{"hidden_size": 320, "num_key_value_heads": 5, "qk_norm": false, "beta1": 0.95, "final_lr_fraction": 0.0, "doc_mask": true}
MLP neurons of a small language model. Each row is named by its layer, matrix (up: input weights; down: output weights) and neuron, and shows model dimensions 160-287. Each number is 500 + 40 x the weight over its row's rms, rounded and kept within 0 to 999. Numbers have three digits each.
After each neuron's rows, "fires after" lists the tokens most often just before its 100 highest values on Wikipedia text that the model never trained on.

L4.up1846:459430515603497509476480527449511499548484483535505540489439515465451451495492492495517584520508482463496566460497525531478524466520530472450520455488438506526576465522479472456541557442514574453550493513471515524486423552544472508481479520464497563588478543539445452507469550574603471472495538536551486466502543594479506446497544572489577560489432503440500495558545572463458496503499
L4.down1846:485463526497506524476592438523463479476486519493525543555487531523594559542491479486475442487523475435554503509527548494495525472494486529562523528503547588524434479468490515508504517503499549498524498466481482459542538438518469488540546529495499528536541481494503449461555478537493515491564524449452468493571407482546504463496499378524529540613486454497563491474395545430548403576525
fires after: " m", " M", " b", "M", " re"

L5.up1510:569519480495458511567500500449494429518519513535463456505562575553550521548528526492511520457488426429580436436493499524565468523483575513520470514450525459483502468490567541472433543472573459500492525504465498476479463492432541369540480458534530474521462509511484549572540467521565462497466493505475545508487515497512518452465519483524478493534505563557473545504595529444518462443445
L5.down1510:497471472479521474506456544460544457514538496427509469481553501532464481528437462540483445486504555442480435482482414511535513457520538533455467505527425616491510492499496483498484471435524460513533501467431471466504517530513569503459405536545514499474506450494546475494578505486491493482475479520571498467542467466481542510484472449506460559511475543503559496520527558478432493506513
fires after: "ro", " comp", "re", " rec", "oll", " l"

L5.up1769:559431547499513499479573525524478569538452497522561530570491491519512563503487495423443532517452533507543462529571485520532487494483494473456520557556545554466395469497496451496542507427496473471526512465499477475537519539567405488484459468506463500530450506552560483476515472460562555462533426492614485448508429470513483535424495509489539448499487413456501554489572501523488529515471
L5.down1769:544486482549500556502490477487615420493512548533479516459512581566537481452446488482502527499504497538500451506498552534575502502530590526569505510451503509467543501509420553467490504532534484503527472502502499484474519473480515515437460540481549509502468541479446467567525501531454409515564486463504511551435487479501458477477478470485475481535583611503496463485523351507530463512477
fires after: " D", " d", "adem", " B", "D", " E"

L4.up597:531457474518439552572459440544439495503482471500465477528472468455517579454448559440532548539471526504519537526531526490566471487524540446475493492457503509486408424515487476532495517519481561518547540486478545499474547539482488400500479489481477477459558468458490480453546471500501532482431448568450559507487492439575465534485492462429462463528540462529448481494540491518504565512479
L4.down597:530488517486639480427467523433516518454507493503512446510474484543474451598510475502452442465546515515526494423493447522426506490481436536471483500519455453491606523494472553468511403478509488460480494478510484461487450461442517583523500495489491545520473489524526491522466527453515496532556530444565435507566553514513534507474454567541535531501497560474536538523455517522483457446509
fires after: " c", "C", " C", "ec", "c", "og"

L5.up594:469541474542474488507521464465445521511556509528463463509532543527520533537508517501494478475451493452441531518479466546515411525520499449476517534469520473469549427532505536531490479465521468510515513461470502547515489515566530477525503510411485517584458468504508434425420542547520475562476518523559487501455623443494537440512438526497492472518503512473534530509549501540528475433477
L5.down594:601501472562442526466556478459509472464437492578503569458464450402474491495472506491431550487501468530482481524530505516471496463489454495424548422481542550516402518484528525471563467490542477452498466497489525518545518479502568508496475577425498490465536469465445534509447517493469473521473494480422559466466396532502471550454511493473511482551488580565455483506493453508458492490547
fires after: " T", " list", " R", " Ch", " t", " r"

L5.up636:430511485502590506499469550419440478548483557621477456523475556530491499478498514489465474487502478557434442537469509423508489438458467541532545468542563483454566584472516537484476577498514494510489503545509456457502542565496451488487466512479508499481562498553446467463511518566487499514496512502518517476510453521495497436505495462573491435485553411455564471466500544526489544538498
L5.down636:553493481474446545400530499460457556528449511452512432591505467448540418486492532500548489513441523532467512466388523559574480547466598392563493529461530454476498472522525514562539519517494541505453376513508565431461495479518470510468526546486423506468520548515433519518527425474483530526520507474566480549409525508507431494496481520458480485503519524499518517500520462571532526462468
fires after: " K", " b", " B", "B", "K", " H"

L5.up137:470461547527518412497489436552507555492407519559509564554503521468492499541545527547517543500457527539559431414560554406486540482537455559507551503552441490483502520566501555528491507495514565483470510506454473495544489578486512438506532514455514552475548511531456518465491444492553562512514568493543491522511451462520510457499431466501514505491503432488536506450503509473492537516504
L5.down137:535558466462457520492500522501483495537565476497467475456519548524527491461480548449491520522520485447471554515423439537549494479433510422402518486439512527528519490487456456465550496508456465513533514580533567466454495489493512478480466483572492473474422487441512454513496546482514467523515515527497453455517539567408535505488585544543458505488549528509473497611494513513481477460521
fires after: ".", " University", "′", "s", " L", "x"

L4.up1705:520473517496546491516489474489503508489464567507519493529458499484522502545515523454499525453528478479474478506526509421460521554535580499509490470504460458548487460482599481528499527486571464450486517565523546504537484530470476501496426587544477517553478493487453585490575523576454540399497548468436468461541508461579513509436493497552533427510499473497450427457462480620567552494492
L4.down1705:485540527549463536477509437440481507502511559409474483527524492377478442470502478529528553568480524415473450437477482531533494518565508533511549575477465522477454520501553463477471524484463529540548501515500412477503429534520483528481472535482503463473469485490500463504518474519446490505556565474498504534449496480507463475471442497443492495544517540480486461492490509469573435448512
fires after: " C", " K", " G", " Co", " Gl", " B"

L5.up131:466579499537499509470448496489507459567506477441423533497418525554487463508525529418517495549531445417542551524520473526479429398542554509554507485471516544529503521470508474436473511555502479487514486414542461433462568478418564503528509514558458588483432471481501478510523520511534544481474469520539511428456515518465580542449498507461488479544524440482513526501547558489543506490433
L5.down131:561449450495557544533478474522476552436555608554519493493533485511524535492511453514472486462449512532486458480457546508487511572458481506462551466487488395508526449541523462548552460474486475459516508556484490510506456480570485540538487504513494460584527513491465535485464517474458520489475528545526440608523431503522521558540503508477428461501366569438539461494544468528547538459556
fires after: "it", "ch", "in", "ap", " Ch", " St"

L5.up1613:583419433461526410466529410466438464521480506544409487495480527448530539521548469471431510473551463520498476558479495485470554477459494392487511484502514503535526552472474554485516554515511539495511542466552499515490590484539565491432516494464507504457471461580432577489574532513482549440504496467542507458502526533464530487489516537454546554514513506513521526520589559479531517464510
L5.down1613:458500454520465539447539506498506531436471487542543589487539457586524504433540450488515465495430520565512489434528466510493467570546480520573531534523516529568489443533540527553500485480534465506499483531455531527521456533484488481505485514487492483436492565561530530504440455483499465478505515542477486410412539490547484455480432532521457480459537524445498510559500519498446492499623
fires after: " a", " St", "A", " r", " an", " My"

L5.up666:492457520508481558473525484443527510526509502491539492544462500536523496463469541506468535539527463550480503497483519475489463577466510462427432448494503492431459529473498462510448484541559503501474499438469487471500500498458476448538474479535556512531470446484507494485579506513579566486525519472522512474512515438514423508571469556593616511434479487524542542533417472529476553513517
L5.down666:484575500481504486542582534445476420484581522498583507460424536505523504541516567555475490484468502522508551469448472483513548486399471457415499476524565574591423539516455470475497529543486527539490503563442474558484425522415499543524466611516478440495489525458475514509538506531472558540486527471468426490516456587498534538463518488475469511509505550499470480477525597492515483520453
fires after: " L", " W", " l", " s", "s", "als"

L5.up1653:501485512460432472461433555487470406479549455493401541496508502520554517522548561490506545502473465513480430550616532439527444533505459585478536491453563480523495528461612581480549507476520472429540521539439523500529507479404491451523589503547518575507490497540494519486456499527501452461536514523435492536515495508562449456508467483506446470491538471492537500505435497520479488491480
L5.down1653:469447504451554543537511542510555508491546516469460465496477521499482552498490484557513441460538444555509487524469457503510511467565583464494486505467496463466505548527398496509506525557489552518444461414478499498483492476461493529453486517462477463565531442518491530546490520483528527455477527505531410438529520504534515534419493442549507484510425521556446570457487504554521420529497
fires after: "o", "E", "ro", "re", "ul", "W"

L4.up877:505496523530499517448477470540482492396479518411495475479532488534521538564475555430513487560494477432561557558523470518452507575525467509477467485467548494472422398536466506501428556514526538494450518536517528461467528476443486417477501507476492380507504526475526472545472467565549481507541475444585517422489534486530515530517454463486549454435518521500516498505481478529574603462477
L4.down877:460458497497462431499557456458538503467565452476529533476521485534585514569545491466477491528606501444520467506488530525481521458462550504458450486548499538514532554586518530519515517498523476520466501517500460436519522474586524579499439495525507497467506442570494460463446480479518519512495495583465522531524484514461490472476445490485488495485533451523468546486530466522454558433582
fires after: " St", "ute", " c", " C", " stud", "stit"

L5.up200:546500502488484524493489541477475491544588495537488420537541549502478499487566499456479561491447468534423424496551502527478581424524557532467530444477472445510415408461485452565430525453530515486467552405542497476450498570492532470513497464563542513531483536531476523521496456558525451536545463542484508422488475487493538554434515477486526442572469525485533418496469450583472516457487
L5.down200:503539525495560478579581539493471498559471559531482549450436531572553514500483528503498482395490496513502482517515578411522545425549453528558419548492499537501532514470401497452443510554498498472519510478520384458563533514565503490442500520568472486555463522492513533485507476485504446460548533510495518593516494448536529508484578481558473547465459492475492484487456500505461547514474
fires after: " B", " St", " D", "ra", "ri", "ver"

L5.up598:565507461459507487544534563470434567532481473525512486499522550476550432559506591509496465389460505448508537485422512522493508519486474496492499529469421560499519388505547491520468460518506505476591522562485459416545455496518483490441550498508531493464417484486520525446488516500498477548532435524535495414561498513559536529505546463498492375526521579488456460486499514477548518473490
L5.down598:489462534486485539512419470525554508495528439498454529504477507580477561489467419486483473478485521496499506462525518498375510483491490455530485479519429474429481510492553458498538549453550510496519523483514538521440499472502474536543554477507461520490507483519542427534374471510527543506499501535516447522440507508447480525467474562542535611493496487506526550447465464536537485596487
fires after: " v", "em", " St", "m", "erm", " st"

L4.up1244:485549500430530564511485553486546446486459528529512437417469538522471424508465475507461515442425537614486493412476562490542478525568506497552462513472438516492518485559387508488543490468528534484474484479470540474481519492466535409567521521509500507538445513494565487575462546493590529413540472520536495535483547526459502420511523490398528500508505489477522421577582466461499477528552
L4.down1244:522464449531468457515540435540454522448601524496471548570536456490512508493548430476466502514517495448522508477529431552480457534539523509485548521541511492481552496422578471537465515522450474455504503468505510513571496481514521538465429487492492513482555501511490523406502476480488468523564576585471486524546444465487500522509463508514498497433453529556504505455442580463483555487460
fires after: " comm", " m", " part", " based", "M"

L5.up1877:481536538494473528458491520484519502444468558528487458511478446538500501487449576448490496472449531525491531489541546465542526495508559491472493438546520509560531509568462471377582517497487501537524505449535475500498522439573440525523485518462524478430535564530507461461498446545541567545443560462476557486533456509503504478512535470507548503515459523469466519532452462536512541435546
L5.down1877:473538528577513525498484562526545540446447536455538471561461467435517529473565478523462568487532533456514468567511496512486462504591478461510551467504455497465489466487492522564438462528433465538500507521460409531465482507458522524434510497518463501493535507502522485516436514527464489395497403541533534522509514473467417466525460525471455479520480516531462453471520532505526524447493
fires after: " in", " ", " ab", " In", " By"

L4.up171:456549437514449533477430473447542508438476497511463483536491560500486452515554466465525504610455505528530520530430491520470466528459544519529507531515415480536441501508564501499471535537461439414550533533524557489499474493394504457564459501502510432482536499528493426506477574569518463552502420479571523527473514495449450494513482434510523521481566516521532462499564518484528501476475
L4.down171:553477468480535461499453515486522552512419586523493521507518562563443473508516519479541494487469529466523513434483552502537499571483531438580534549512512500548515498526561507446393457480512480405478502557526517496457468495472479507554572487454463490489527476438487546562491421469511535457494543518493470477512533548480533474491493511491531492459536528484562509514510558451407512519524
fires after: " the", " vill", " Spec", " an", "s", " Gen"

L5.up1189:508461534485432514420494527484420457504527410552505477473466488588551442565530569462536497568481501507513493579472534500494467494428521491537515534492443490483500492465567508487507524522544424534462529505478417495466526507486503430521477494558486466536473401530564475531535523448579518512511541548517511502555550547575545534497553592458419554521420448580539474538498477519546459408449
L5.down1189:450545429585546567488552499551462462561524557493475478449504519557530498502519546478485495506491490505471515473422557466503505508544426530514459504508489456491505494478431571549489571570434481486464475537495599566468460517557508570503553477425503448516494553477527464475473501433552507449468497547531489476491552452537453441492489533449482533514478465450536593548569538546420482534468
fires after: ",", " and", " v", " Gu"

L4.up36:465544485484428458508561434483504440446590482563520442543546552514476445500575555503505523537552406505531528480534535507575543503429554513533549492572596554523473454502472465483482528487479534507524541503508473490490472396515527536467486464492390572527506463518522545489454547488444486472481465486467521504465486509552527493522499484507502466549434478415481445543522426466512589444458
L4.down36:562456471497501523504483564552488452537510593510521569491471509449511519474494514501451506484511541532518495556464492542500491520501490519545548475487427531524462489472586500454576427537578514528481444482472518529467507497503556489560525513435548496515549534491516504490441514555515503511456565533556549520479515495584408473480495596533509507453460465551496513533550520527473470504512
fires after: "C", " R", "re", " list", "id", " pre"

L4.up1637:428464538525466549563482457555488456482499550535426540450487512516517507524448512505519486484539462490538512447557509497474480551453492462473484450579525475516470490499595522392502469504488503501539480518499369532487388514511419511529517461460469565498559540428497486523557544462509457496538555481494529405479516473586456508483519485483511456473534499521443539521467524570512468531485
L4.down1637:481584460516442460528471510445550495484504517524578508523534510459574470482508461537479550505468514494465467478507446500499472482532408489478500505462513533428496490519428505465519484523480463468517526421512598473461538498537544461465473472483549477486508470494525540467478445592493432496531411472536450535475449504440473533487462549528492516541474515496534463510492495524465510481510
fires after: " ", " d", " sh", " app", " ab"